{"n_head": 10, "vocab_size": 50257, "activation": "swiglu", "positions": "rope", "init_std_o": 0.0, "weight_decay": 0.0, "schedule": "wsd", "dataset": "wikipedia_en"}
MLP neurons of a small language model. Each row is named by its layer, matrix (gate and up: input weights; down: output weights) and neuron, and shows model dimensions 144-399. Each number is 500 + 50 x the weight over its row's rms, rounded and kept within 0 to 999. Numbers have three digits each. A neuron's up and down rows have the sign that makes its largest values positive.
After each neuron's rows, "fires before" lists the tokens most often just after its 100 highest values on Wikipedia text that the model never trained on. A number after a token or word is its count.

L2.gate891:548440486456475556464508498438453476499535529542411545538456473478437507556450532465414512510502488424607439488524540475463455547418490514523512464436510500421437492503418533498502427507500535507486474427453486536392473483500473501454512461517539454494609481457591387463465574537422578557521378522557443504488441483542423463485623500543504473443453524427493555553432482413520455422505542474436493479429515417466393469507551558524505506510529442513447545462487434466429482457476340500477535459511469455553544516496394472433478453437510541499390521468501543519463555472454512521518461445516462535511476591506454611372518581621440627577550536511437492532544540443490504465474530506530493477544436468497494458396587524459561544541480492527451509561573449654564518451560542
L2.up891:505457522469521472472564531500379550541569518526513514501445523471364470444464464484406508521487477518598433474509620484528547524501515511559485460466505475332476464542535599505507571520514468468536527485473432542428434461484465461493491532537427578585527496459522491510554542460468526500434393474530409507390484471449468501498530543512511464455448496501507493469430495545445509519515525445470527460438471425571520525512541533525493504424557547534471545475508545564536523429479509418513532478498501439463585532472448421521478463529509524537510585490463508398506546476444562570522472401455481559510586605514507608502500463484427519557571436523501479531574587553515470445491474442621482472575515467493523506437530410478513486590577492501534480543451530514471576481571563
L2.down891:517446489465466466461580549523555422511518436554444560474556475462509434475468479479450435544542515473530446533494416499533506471421473488460514470400528493501459435556558463506550456389431484500474513477457515531469521544464496508456447482508568400514558526511512464366549499476476579585518466521506529554525395537607482502499469513569497488487464613523548530497433529647509441471450534494450439441463434547542442439395431474400520435505442520491560460516409600501480476484426430556430393518521542458464551499488444516460545412509465592464521529646421455444442543471487470553495415515463485513457506554529491470510529523548475565532480430590444435507511488446544452531463556464493499451565537482406456403414497402559520506420503498565549572484529438580509462379552464
fires before: "," 38, "." 21, " and" 4

L7.gate187:502424501494521409520473452564457482526432533430460529393480570521512504479467538523474577519444488485447505515543573467511393529510564459529556469455452517462522475507469478548490558604587547606371502508493520493540547459534458450445457452460487609474493491390538467431392537497464511452622515533522486601441473490553428485497531503366488509503516570537513515482516457489521493452575459527491427413544569497499573518353493514446504524523516583481531509589476621473491460484440411505469470458605548601567489515419495490572464479497528571551516521435559487458519446500477565435512534475542429476414443417496498527496496503550543539490522469503636450398521398469520483521507527487471425452479490478346515589605471549513541403509570481400542449540516404412497524383434454
L7.up187:469651576507458493519510523465531426551442478414564502498560559483566609501483376512486577419483491451515480502438469494476453506522491504612440560498434500606594472436593534453561509395468408539436511520479459585478538407535533522532513525499524433493478551446551535407529533546470520373494509518513520493476459502550482435521518561481506500521558571587434504471477597523408464497538564535504498533473487538518520462530471529516497498561480410559451529427501551458448463566488527518592452390459563518562524498488512539482482464449435441418324552538652476482569495523484424471533502421497507537544561482494587509534484521573517423490538552547412405438454575485411496458488553496508537562509481525458569486538533553507512463577497566556499503565508501500534485535501593
L7.down187:521501490503559473514516472555490489594463428478442508533512486521409581566507616439450523574506474491515546491505454456517481562546509524457497521412471558494597462538554615428519489498515463476487476521490488384519476477458439484527418521450466507426554484390406466461520622449469467468527533535507452489617484505501562467488428500470481537525584568499486515561518550506562503589465553540461530463433475516478516515530516499493491565488476537478458516534458460470558544517429557514548484533565505523544474495433496487564511507494481472547423529466524510458465517531488468571551529400569524472477552547431418571501468416470519499531493489493512476492536482458516512502487471529617611429504503421469555565362502463518585438488444473541468450505554579481486491472548449
fires before: " |" 30, " 1" 11, " 0" 7, " 2" 5, " 3" 5

L2.gate426:463530535461530535428599470507466422448480508538477497485550525482490635589455494503541440489436516523464535544517437513485539526431452530480480444461461512478443484467419435489521546468567521504459505527552477473545440587492459423476472443506536504568524438541499463585532569503491434572467511461506418549452592572526529447476513505587487563505522480479517548456563587504437509540521471505467539489560577498551574401423515552546492461605446492537527433486585456471401566476541426548456517439516573564461481449508450411550516524490535420406445528496521524494464477502567566559462489471449474502559507554452365474541438507514539430624537519474461477488562570518417531489475610531460459490482473486547508555583472469472543512516439564590433436504396567467486418513471584
L2.up426:521457357481468462373566598488510473547539510552530564519555635496491554476484541469496549540537496549548483527510471525476554573415537538583469473521534591489540559559445523515629577587550449450548502566498479568490522516482528422487535512532436588455580444582512547580563523551508547575501514586562403469553420490598538543494558604523469492472460517408538550478605569501562503569508414523490504493540561490526520412537547524516379532498464492560521485420547399447473526536555472481429533490493523536512497546411504495524594439471381514445514543460525539410466442470454567471463471540488563456545495469546415541473438473524500497498475461499521502537525540500494498606557527598529610462484334532462615504516455379418524520463475504509432492455442520501569575482503518
L2.down426:488490484533539520500486517468579555532605413572515548450497571504522515592493468524566443484528515465468468547453481491447540439498503531518410422455514566475458493500480528465573443516527466557518518477564568514566459538487439525503464432500479478490533555570520408475438509468508495474576535491470530495445606576558598440526534489511549438463407535469443439454588490472519476544411548605502498477484507473411451513500457519470495417494512560579577475482554561494527506484480514405594516503531476535489467446441512474478513489507512621399450493543468492474566551478521491564516580481491470455569467558530449366528510443415473411463466422495525575506489491502528569490573526544515540602427460419484636583443490529487529496500569470516522504487471450568547503438558531
fires before: "\n" 100

L2.gate505:539465469491453459444490517496497370527464511504530577466491410493525483490475647591521513427539575527530528478549455452478570552469456513578541510492475457507546516525498430504487436437487430419508450571448555512436454471551434549512552573478387514554561365449422604560444551503390490496495547566490525542486458466456448488460532541527583561507500504492480506466551552503507460437498491542514591488524481489465581511493503480475546594538501460476429542489543521588483535458472483486451483484561423436513432490542537516452526457514461621510514342487496516489518513519471537568480501593606544437534569596444450491421450543438410547472523536538457466471410487489494414599487535531549513570531436482523602458470499427379472498422521593532526484512502472463451554501505577
L2.up505:451412538473459538520447461493507479655429413479461532484530534536619461497435539494522583520386480526554638522503552410475584516459610451520524434429424521451472465514478485462464500534576510478470538443423540467537480548514504489523457501483437481500419479554504448453551517515472461599552416486439510518533557548480505472528537493456499498474559552573456554531424543469454542495495510515605476395533485572453513416391474475517591459507514535360530530452547517590448468477511604403556506509518367519480595553493485525615439485547484488440506462489507469423494422521437481430396497548432498485496546505483617480570505488533522462456489481502501474487462555399572532520532443478543461487582460508538503464524528515545377536389406485537470453489552488497476475497504437
L2.down505:520453556477498510522499541471509430490514458530550443590555527450458519526447388589496428540463546571495503507578531520538519544507535479479551555458543513480552527497478523417434452537436554443458559432542503500558526524532535449332475471460541517536412450529504447431483471596486558508440470461543473495447520540519511521473497488472431491496471565352410576478481553508507505457503512456474518528447529474391513425559403506575463437548486490493476489499568566527477417563516519506431484522542548607534593427573461469541430527518508519559448524505625517447453523490511540449552577545427443469501542464509516395520573512525526488482503483386490599528450528526500576518466512503443537571504531524446499502509506516495452511543546558440456497518466587489547551481482417
fires before: "|" 38, "\n" 26, " Green" 4

L7.gate404:464451540617607495474497431558486593452481375439519526433515551484529453434548519429517524471522541507539514506549503471498499505433459453594473484467547583547566469488507450454425518534493561558439564500587405423517667488548541519527436531531495567401416456470464602472509500620561557612524534502488515545524503511480472477521538521456560481526460447518461530405503478505440479525526428418496424473457438422406496455409552494585537489422409519419515448537437408610554505422475519497468503466585557492548550465492527586516464477402525524515546402524506359628496434457527486471581670526488468547549553489493484521441484434449570483542449533422475614515453506462577509541422552514556482478497500534502551527534505548513430472578547578614576477465548527528509546478519426
L7.up404:448554566496430420554548554478477450508567479533509442556570502483443425414443459492442487535469445545487502445385521567459494425527489454513549439553387435529492499442351437511542519495542585472493456532380550462479584518518558556500533526536592429580556467520494475485484462491506504427559439507535573523594567425481441536430480528520399501533481490513550510530465456548530595521452517576568492493479513509515520494420542499480498515564573534479409477499446457508524505550539571514517494496568442517364515512578447468562555441473448475535514482514471481540519482516525471509540434536473484545449454507502420558535483518439490531503426517505515489535583581497535481558502554487469488572593545454443513546429486532436481450473479567463491445512589454471469460551561511
L7.down404:526550442477437494536504507352510540545522588536415519485601575523520411630550459571490496435489491536485454524417517476513566447515485397466584508534475474572515512466549539476517407497424486522566502422486488571453504513527453521547560469520491511476548547475518415504441579523444465484520542520453505486582525573515566490525536467507485510488513557493534497451517542538505441497465541613548514541494504539568439500573529431443499573575553586506554549433491556466551570530549468484522559537441491506415506557520560441531378491525514521439528508456565525493575524546463482548480532508420536475578502410502488470485455623474444491449426561524462477545464576523511441482466481459409433459477574561514570540519469486532470538436447532489398471513507480463489469499511539
fires before: " of" 31, " in" 9, " who" 8, " that" 6, " on" 5

L5.gate1140:411552480494495462446439542464523530575376436394472518473423502527423479513573559451485485599493431454517569515507480571463490526572544461542554636449552469591484457517569613449531408498470445491524459511567583407429527532492455492468475507502537426558439444443620526378462551493537512579623486433545511538507608505498501518552512579502470492548458442535547449560445467446531508535506494516434554543549480502518473464466458506446510503521549579466415478476487522457463517546575535547589542489518499562583511500528519490534510579499459555418397537372509482477567561564406499544605473440540504511447450500530477437474512496522591529538474579531503479471614461530477437473563563425428506500493502528504497526537545484481448404459544519504579484489484537506488495520442488
L5.up1140:555547520525411517465564520545511549529529562443430461559487510499465549433545477539496456580508509528521459449460532537557534485412519500431446430415514532548507620492480444498539448477499568462462495508475573513574514475508456385561529533466492561500453504590504612478490478467364495550501433451512439551445480419453549517561542449540497469496488530505509508518488537533563427512579477515556516488611522522530594527554528487550520522497520505485448482501510451499396447451536562573496439496560531529532457508589494494410560510579531478525492505609503438412490488454509546437649508611417543461554576565511512507490493547362513431450534559545575489423461456543509516525515471544500465558503465519506478410450495478548521498467461506501504510494458403411506572482467474
L5.down1140:581542514464551562520512541482575494497442573610490457546600431465503469425447413465499420586444506520423470533517405423491515484418549613494399496483475487541439483443513478500416568499485510491491429514468430588480514415450524511483508490406547519460535532537458495543539570517429544461525467574537431484482576420515458533504449452508494490450467510499528593473456635509542534538594620464537498481513547515413542487478464598484471475557494482556580484470536541509587373469485510507482480476491469443567486474503491466461455417406515515489512479617521490473465489428446533481571520578479452411516477522529433433519527528517604539434455517406535539424521496468423504483474558485589519469568592514452530597462447538516585563533495485501480592557492438489541434488523515
fires before: "," 37, "." 20, ";" 8, " and" 4, "\n" 4

L5.gate857:507481503434511471456445499511519524473553506503455540619580524474530557509532513604443537589566580531532487455503522441508475499449477562534492510535535562478516556478501508488437502497519479520533520534512512530486569516596507490454485513470500546536543497511498511536502484554450409541519457504554499572532521496554514468551412503508514553590449479440471426443495518472542541505547446440517476468490455523470459549502516491497432419620503472442586464456538501554573487484453481575432415578451509566450472531439485543500485416512508414495461383530529518466482473387474505571530524597545447507538592555423412515428479488505440490441492476550420556473512477466503515518580544560520540551583440447467589575437441456540466487466486504432574482550451465528531602563516506
L5.up857:488454481468436423577475536478564460516531547540404541545415541613574520469571498408499477528468666502463498510500524513451449462569543516459500457393467420428485547575453497592574478470484531486512584546550444463536454542489503484516496512495468495514474449528487531507563476557486419481487489495500427509460594521561479536517495547493595565545447488441536459516466501389484565512471484478511560534484552536477448498561558525547431485629399395592489500428428464525457428495536520402573501445527514547544598447394516600508540476515552528476579512438478441553497457459539579450576484582546503482548471441532458492457459439464452456482490428554549562450565563475416522555491531502560518471489451355550476490562455476377555457489474542497575447452472508511470506627482464
L5.down857:543432533400414498487469593468569431443510550561480487506445542579566573473545504598384505521491523471572525527498431410562538568455586449543456585527613518461420491498528447580543529515531475491528554535541406456528500544553475569525527493535518514577570498475337473538542568484441473486427495528609466521547486542583519559482421491407495497529487485536500483480545538592556484531473573460432589495561453480492472556516583433512524514567461530469535478481486410460514523460387391564445553508520528500509586508406525593446498509449521581469497316497469487437522512401479494411528508600519513461507515528557519557477507503517434435420538496465482512537472558506526548466530488542497537484548469363498525530420518455546581574420495515461540480449464535444544568527492533
fires before: "-" 62, "\n" 17, "|" 8, "|---|---|---|---|---|" 5

L2.gate360:553470514440546544537425565540507407568533492545466572474469475457400462468459545508508505470520452433468527463487516538465560444530541460454399476538476479478470494518527540399551522392455423469484543513479520551411493529539469460449464539514544467491509496481495492432517479526459443501611396558541453606492503450522518442477509511473525478534519498525494455584428575469478560527527477540548526483452581463460522485480447515452481436456483538449494524398455481447471510520475502578431499483455460564510595479415542493408481506445471515391482576491436517402538558443481474534539498508486484501502579571571492476448569544516516484480544469591492480471572563541428471496476498487549559483540485591517452431465531498531439536494579407493475519577527478540540493489521446
L2.up360:498529493513446510432509471456556576536537506395563485461437450413516481457534542495493525423574536472475507528459431583451464461501554449515516430518481442445505557507396514505401432481395368515530635509544540631545573534534411425422549460581536468493529469432551463562547491406501478549476444488506561508505462380498428511498470497530486422485568534549552427490522424501607441506553556403542515529457544521461473507597482635487499496480449499521535445644488522397441483496579496603462466527478443564454527509526509404423569507587445580402462556444511507444481559456466455526600450456503441502523489575488509614496527538572516427515554580431404568529538506505547511463555471460490490441501446526451501462451555517442425543477491458492553472619467406425571528506573518
L2.down360:560432486429465458540494528479502490517476494532525495473527554537517412558458423601507485466485541504536537567479413474462497440396444497467398361394522461402486441459507481444529491485423513467474510558457332568418418482574570487456447530470476512508547522425507517544511444496503532468532471483509511430567447524447483483546440564541531570497512550509594476480416473548561493452505493564446533514385504565431473535426494512441468397525475574453555487475430517358516527457463450584483492497470507481543626540460513473486510475529431482505534566493437512579440518413473493493470441569500537458480520583481528559473400502538473438540503562516461543514479529522521398527468552533581497455633460418626526458501527484489526554551512458545456469502494453499492483429528584
fires before: "," 43, "." 26, ")" 6, " he" 5

L7.gate995:552492394499460483506475538426502459548486496422500578472478514454415407488465442513529496539462531506534472405431408469553544543530468536457434470545465551583505431474532512572525527466524667558408548551515535535444501498555581462477509516519457461485466505540387465495477502540605505495429550570521443480529565540522426447478486458527558503441488468571562459456493505554526422602504536473503506450556491494510539636471550566554645429555465506447571380580452493610569483543575484489492446547460493515439602513496450513486446529532523504461496508490518450478541399505454446478534504424521559516474521636534564487436531453531453517591591489445472422532467437549543498523516411533491394521471534484466501429520492502471544526549460570510535509530569585517465549497494589
L7.up995:444485472530533431552489557450426435494560429443482523472522477596565502495608563496454491573485504562552401442576522464482483502589490483524484554499548654601498556544442574487574472523424508449429546447527524488533511486471463485462412499537510467537543538529418477492438457500511424601548463469462557445462408456484433514457526533534396519415489379489632441459550519525570493584473431447435447594441432467515457424467494458555531480431488540473427418477483467490566541571547550615394477568464563495542454467456513494512545481596465546530480430490369432652536524462421428554541513606477479519440667485560525548514500490614446553533526445513544506570613464489552428459489430474513413540496543573559452526499474487417475566519416470515506569420504589443523451426487409
L7.down995:484528445519530531444477505475487424464502511539517441497482479507468536517501400487581493356472424527531393531458507398544503446557516490425511554512413502476447411500408458562551492423477505552536416503483484574441565429490488516515496510494483494463506465531532478485546547503473560480453500493515469479500526462525437580450446543522473563456545454481589448440530606541492428518443468589573463446451389554452437428532505532459505512547488503448570467546462478504535471538411553467420495519602537466460510489496476471549357488557451450513560547493522549460444527532590427427513471488476554515476508481467500526475528396459463486514468514590502430521550557536557505465458509509474592525391527609404445451606448546486501526508474500474503497500516466489449566523494526
fires before: " of" 23, " in" 12, " to" 7, " |" 7, " after" 6, " later" 5

L7.gate343:488428518544476464512507502517513413480458461458518465430583496459600461559485483447539436443405552470496518456485426501433494443410523453473433525394489491505482436434534523528434523566418521448480548496509440456431480467519544459610397510509468579499554459480515507596601517560522579521458395512442507505555435506501474367498522466473529475568471505564492554593433569556574536497554396505493559487486454545539494500474420508504514495480517483428572532507488576419458434496506494464505404483546509447528534501522531532460525458488422558495482492437527492585528451482460592425527617520505512429471527481506516402469569504552517483566464557402391488525496546518475535453599566517560532485571585522475549547565530543503520457551572516502494414537472438486529587511619441
L7.up343:509569551543535481499469611496397555553498504599516513525523540485519473524448549490498524532454519494572587539526439443576491544533523590453443463417515560473557440537487540567493529498460491529451521473497467452540510495441512503527469536496553536479537522493448494455528466466489577642522479454477482522470566452469503453436366605509596526458533526534616519477445572444563510419636528552500517485434596504477549488519419484565449465457487475576505513435545474440517485504551517448446528569390523501366480438449476417527476525434457458474443415556533493538437601577474526452528466431588551471573529515572448479509433499477516578493404434549492450457525491425595407556527409459523446604564568507492563576443467427537558509538481436517486498488540424477534443526491494
L7.down343:474472468523480478457474459477617559484441515411474478505521537447490508526500478545500478440565465458530461515488474550460501433410453444508332466445457509514449438541446537474541571471522551529489457583458543453463620465477489464518441509520503533507493497508515468567501524491471514529496414596492463436463496425478543509472553461558506517510485435492498475388553492460434520537492473543498590429452495423468523520463541502489528479569485445533488451531429429506408437470469418440449493576536475559644484455491535475499465442497490487429570477492540482516561607490494492451594419525544421462454577536463543470497457477557533519435597488379406594530491545475565526483518443458493426519387421500556574626455531493527520495502571570540591456448424452527475627420496584
fires before: " in" 19, "." 18, " by" 10, " and" 8, "," 6, " on" 5

L7.gate1574:518559467415501455468559481495446519544479491488504491462462504522570489564493501392482462473437439528404509509440521443482617497546480372575461544470409538539533427495491547516543553442479420467465479532447496518509497488520511546518519429481547536464542529448512487510462482507470462463421429521475440546508460378492543517576489444409420522543612416508547471438509464470424484446487487471437531433516575444583526487482511552543466465424519583556446584504451523509472464508529514583545540599548511469453475496491476470592526542482489495470509523519492516524401457547527554526546589497571466603485503471539492553520569480497515497599510509549474461414505411517515541527450553522519532530556446432448478504489565483512551521498482509528545465527495500513516377481395569
L7.up1574:503534518467365530471441629558470427474482518518485410534517484565517478467461536455566464364554589528453555501467525486464569542456571514483476438408559410470467534481479435435535548535435432401429529546548601560499465610604619534530526475426493460502520560550478575414499548417463482515532477495501539424500554513584576628479526464496459432477464487462429503470506539474401376513573527502479520504501474549558517497524520520520541447523423441475496397472517437511457540560503510477455458576584363408474477486551578448388567550464576478511484522532611533456473535461528468488509471567535554372596595450490591390553541438570459506465487475451475495456458466459473658454447554431504407487545556514433508461526441485522506534538440426487598514515578506423476406435626503
L7.down1574:461510568531447503461521440534449473545561452460516458502489514555448499491463541549505575534483501445547495518435492501468478430511532503510623346448511526454487534530496543511604529535402479459514474579479486511489468392422444473571488487545617458549519471563447506549515426471460565500444511567561510426573557511585516435457557483478470452586433583545510516534490491530395412462448553564462461550526530510440431489533468603507565494545392404494413512519503503491500558418503569501489583512487458459503461455491596435544479478490579441520491579443497495406498365511447409471475566472537540495499632514542502486574513476559448480493508535542455529466465400570524490476471536488485543442453591525517509486534483529412536452475593422493551475543474499465490473481634447
fires before: " 1" 14, " 0" 10, " 2" 9, " 3" 7, " to" 6, " 4" 5

L5.gate1179:496508480430476496378435547564555416619471478503435522524535447480468512558435524501501478506525469409408525496467492471531478454435599496508492436502459503530422532521448580490439523460444514492498425481480534392431436552529473442393501521425571586417554498400592431472561527549531469478496421552555514527586476423440557439517432485529526515456500568536415565524505470464427466518571485450529549470450563539577486505495471562501474438421477554461522475510468416400489548449547440516469542493494440594533499476525488511442503436449508516478434558493539432432426548420484501480543440539519531465516478452449460510488602430537472478549464504482439525504550498496531544450502457519518497469482563547514551538578623509409446593487442480524631476524579432544493524459539504
L5.up1179:415518441538644488436538459553529492447485508512466560504552443519425502507470542531501599588512390482440520466503403454473408507504543497577463492498588424458364587517398533510463488440497548559513424497473506491600484595463379478461454495529491511402574449390568488448520531522427433395537437528564445514380434438465547504507471510509521563479501552604527524498529466462540545549561494443496430476493488523493556492529511490517504469558544607516454511458541449455520564534569494493522478470511535555525524447586501545458497516488450468410481488461473526556428617444535526420539483524455471535523551495500553426487611562504430434476583481508391523548441488456451515543511462463448473498515477502509521471442526431471461498518525435529487522485521464475580478495526565
L5.down1179:568518516390450514566505508436524448532478547490588431507506469522453485517447540570497495518442442429438543497484482492444464479444480548446405429446532518527500501435512474484486525538480563504590538556512517495466495484566455421501542518434567511452513516587414535572561538427521621456546468558509468556553501504480505418557491623474542452521458577469550467496553475543492458467461472577473580524606583477519483432433454469492485518441561459500511474481502570532515462506457464443472499494447558554542508490504496628592500388415492522468407481540368409392520489384444538453496404538496558439511479540438519455457488596494595523472401467484533491498575451538468553529526471559520472513567547531464521527567487567451508539452500524423539543408551509498487588496469527
fires before: "," 28, "." 20, " in" 8, " and" 5, " to" 4

L5.gate1505:558497447527462565484615479444526457596616435568495416530523484515452503442408525483483506460497479540442438454578488454484458503447521489465536504519444398519499535492474505541468485422514455455474531507528521425547446590502506506497527512453424503464552536478481602538502470505458474510517481485473512572489569551565537469503483428575526482585483497511431412439444452468571531588463437470510532470504577468506447447536519474617544514550495514557656533428537517483458468460480505517480465540502470543581501549442466596518469476515410451580542523557532366541570490480455520558489528480544435501497503538511495506521477457625500459527482460605476374448435574544466514447535658497511485422507550464456595466521548441517538504534496609592470479440430460554536469548475505
L5.up1505:538526485514451538577574528481477418629534530527500477423431490552564544548527526558553439475585474456488495507548528507494455488451452481410582594508412440493581549616476501529444561432471533487506475577540593515575464583462652476451587506429461523493565520452434528542570521656559414612515490518623543564410464557458486579483491512624427487549492483539540528490515479490598562523422454442498523534478527469491507457489513453512551508508446488583538452515524618511574535418456557495506424485508544478509541518475513559430524482466470517635553549490566493482481530530458594503476478533449420417490507436539467486536450552473481503434515355559395534509460508639533527500560563566547488478447544486539635500545439456506614457446488508530496464483385573497534562590440503
L5.down1505:565510527536563451584501551513501444623523502461426461612459528531421493515590524467495465556554534385563512446520530474518522487507514515437496509468516508521421443514457506555511632464584501480509495525536606434516500552561510478439447417482409501438508481433400547512561467546566472444464545435561563484458560553463510551490513512564441543533509473512499516496525514552600551507509514520546551545467522526512494394501473474558588470433467452488538499468571594496564532538487529563510492512409573501412594450433522554580503410495475495508513443502533526438568485397452519504581565542559420489534549499618509437465456546465453517493528375568531575511481575377458530518488510528465566486484521535528520517544429504467504497514462479537473503535432607430458514584514490
fires before: "-" 57, "\n" 40

L7.gate454:477534455529419489476577506490556519413533451552525400446535533519446573621514603525592465609534532465469444475521456548505563614529569498550575612422468574604521444569495551489415430532531541408440520541535502518466491527542638455404482530449501542423534559468525460490461450503499454499447512504530430521519532507503490570569454513491536577509515449442515570606542391530456442360447477449437493472592526530540496505444463529511510476558603433514471403493552372499526589537431501627510456515510485434585478507551455420469446467491476501430496537491479519521445518444533565499511438448503544509574482643479427495504510492543448521489457524463539532514505492546442544498452510472467460460414536489520578469510549470490501569476554464559525477416510452508532486527434556
L7.up454:471442538535620491503458552513564590592442487558541549509522527478551497517576480510514448446583444431505564403522434493509481532638504419455496471399465434514375459452520525461525539589493488488508499457647496547509556610504577428512602481428458413519505488526494538464434495461512517531500499555467512410532518510576477510564420516428470430623455541534489509443474556522500557490551534466456427494438391423543572521573569495584571513490505520469497418537446536575444577409481504601420536564452469537500564529555483493463451512548445472403500455492472515560480499518522530526445450486356405558524542615475511479493596426518550486509506464569485461550510549528466528531459530441426617504605518559432557504458480461523508467584489571547430543540454431494373497487566488
L7.down454:480400443539502494445428425550478524475504529459404507516552501510523475521510468590506506435371540398443547399520579524554480566564512520490541482441515468569457481414555429512398539539519563472440558502511505581623541553477471578472436488476486548435496522513504469479508556568550575445466515624480472564553511465547438497554473566545442525546474571482551568499507416479505473446539489380615407540527557508510510522523509421521499394503568507574568609580490512518537524527509493501486510496452561440477480509536507451529475454511497456476527454482507474482562552524439581493547429475461538475619522493493526473485475565422575462524511498404469568534532419456499483476589416505478447531474423490478479358520532524560523489521489518474533534585546504438449530428483548
fires before: "," 24, "." 17, " in" 12, " (" 8

L5.gate1622:436570490563601526517485434462449501439529489436576468462457408460509505497424435511649465484567480574443452442542489450383553570487531481443442454474559563516532424624512555487439436495390417537534527519529466619614540468474537561499476512588514489560479546506451487446462530552535545584460506504548542445471449436475538512517443489543465442456463451563465517522468496452537520633482439528469597453513465452509483521499499452490577563476528630435507480543547497484465451479464421528433545418462481443515459444478410469449525566490492494448551489481470481518430506340470505502496420502521462516501503579448509531558478444452501470442546598502512470579527479628471505507433452586537433486536614493411517439437540594484451622573414557466429445415431506361470463525417450
L5.up1622:526489450506475572538544528459461500524517504525464534516462473520492536448504476475523491521565447570490354558551512480437513546468554531477518447572512461500490439521441471438598474453496531643355505546528454510494494403566443538462550580507529444569483386506528492432504522472574523513460550480491478451482495473532504572495431539448485510529571405521417496539470502444529538465412500504528505578489399535530484517531509456510533510483497558438515624433540482504459436470576479527479548498467420487479462471475528424419456556598400542471482532348391471479605429403400484525563482395467524594491539545486373498544443527440540453594481499446513505487576462474486542533521512487523476521583436570463529447422449590418488526557486608501383443505520496350570493482524519
L5.down1622:471521446576524503508449528475474524502447506543480469514587478457420469488521385476565518500496458515577346553511448465432536594523451503516488486434495608490534464588462524483494424525540471541427554522551398573512427572436510500526516528516461405533590441556494465402538481549527522502525532501454516525463492476431563570462572539489519473551439448462484485549540452453521508390445540460494449550488457504528507411484397405511500462457505604431508494415584458482475416496482473561470500453521465444470476519445500437482507499471474495558394426413528436436575474427496425551465524494499494548525501500583481541560460461494454471556457501482509545469468446513376452494465451422516483541515521450476474436406533557486454508505494519506485580475461583503411465507502527
fires before: " of" 40, " in" 9, "," 6, " between" 5

L2.gate1443:549494470528523536496534484564423500526490482483514472546520508519414428507457517427447579503505495519527482504510568352431566484508517489514456469487506453426546582503450531520466464463477465514479460477467490611507539584468597482436559400468459505424565449503442477518418517378381564465552529425519599504426532554470607569465517502497536540557487494510550463465511506537447504505435536467527475566464460489585503523536469452491480527387410619593448511444509523591439539500547463548547517483512549537534433550487547502472492452604488477541479439511466497622469465498495471468470474410507490578630484545407540393479410502512533433538526458525456459453539415377480498516452556572572503445426423415493463546577498479433420383490518484539429434463578570447489553481511535
L2.up1443:593510549510615507557562488453398522539541440543493490529485500595420428466477549528528477517527499540518435598430506519374435573506488493556491544482515451565493460599401517502556490504511454448501496500551495455536469505515520589495492528568497507545505569450486535554477549456471488525493414557488528557424424551455566566493517500487388461508505526514525448463504530441469447570486423432493553476529454406454475450538499448515593542449500488523533491423437532514507535451551493504505514434560506426532497521442490524477587460572603488610525568512456491600476515523507473507427537436445488583478475518582410578539524461453535550506489510501464493494507490471538532470475532562479457464443455473505449571459495376469504493505524594453447479366495468486435464438539586
L2.down1443:435497549490468542480484440464439410498526501496476541510425517530527520546493542451561474427501438487488611459532447557432447461538515567495574477482463547497499616519586551462471538435444469541492598471470509510458496576524554512535523475482436390465499567467429595484498546511560617422456549449518539449448520506531520410444508527513523582537508462497588528558519534534483462481558620585483543465546491435464470482459452555487443496475418459577547546416468443444497429489468529462534517481536472566482500461489522535443450581595570496420516495509440530591580455487570534520556446466506514469418524433569470476445456449484431515480582524549458623462460535406464498507464478446496465511548461481480500520519567437467434535476563450523529503514584511439406469504527497
fires before: "\n" 80, " |" 16

L7.gate781:468486577423410484483527398513462452475480517538384464438488614508524490410534525543552515581534428516528532561483492511560441637466491505503458512522478547527392494557550467403530411475568537583479436408496541563547549551472505566607532403472369538478544498449447492458397486411497495489480506507475553526498469513533596507461520457528554564526457535547432496514544474596566494575644498433462469482483599495495497476437462439539493454497472623457544476422523447531465498590458471515424583489484585375526527451522526490492488494490469469538428450495468464480507503598398508499443537589495431371505476460534489479506595465464481491483417590530562538528408483584518475619526485503400510527496518528519517421524551462430431501358490624524475456461599407510451420469405434
L7.up781:534418493424520491487457460481483445541471546494530522507467477530557514486485485542558556516643616440514557458574525443532504474503473516550517484469455429554518404462539427461529529469640483486430512508461560458538412603483498573587502515480408483443488520538537454531468461510487500567537452548523561517486508495403639399529513422511530516446523494535534545468499551453549431518511564491549533430405497626561509511352357470579523420430506493443429452558499542535483490497367438455577472464434545530622529572427521455539466570481525515513485472504379439556568457526516478466527469492480433387427474455528541547472525458591446521442495513495444517612458464422473514547537468539414461515587428505499550514437503506530531505420467419485404460489443489529468419542480500
L7.down781:497590508566514541478550490468528510434563518505400504495444511435436411470454413535587469419504518477427514603520519471508464493550535518485468426478545468495402509471490542490514519582580497503507676468480540514545515488510600516527523497518564470496579514519453545459564485535442511478480509515460549464464504490509520563534551450527451524523404515493452513597516445508564414493460460450546451497514539521481478452546442493529498487575508530424496532535554489478405485584415560464450575506529573558508499518569462507481540463503477553383433479560495377559465424558547409517563554465556640443505546421563486555436560534471414486397456481528468462534431403434532496424403545523437453374463529581543464646485534515447634601533566399515424376469460506493553544506514503
fires before: "\n" 46, " |" 10, "." 5, " of" 4, "th" 4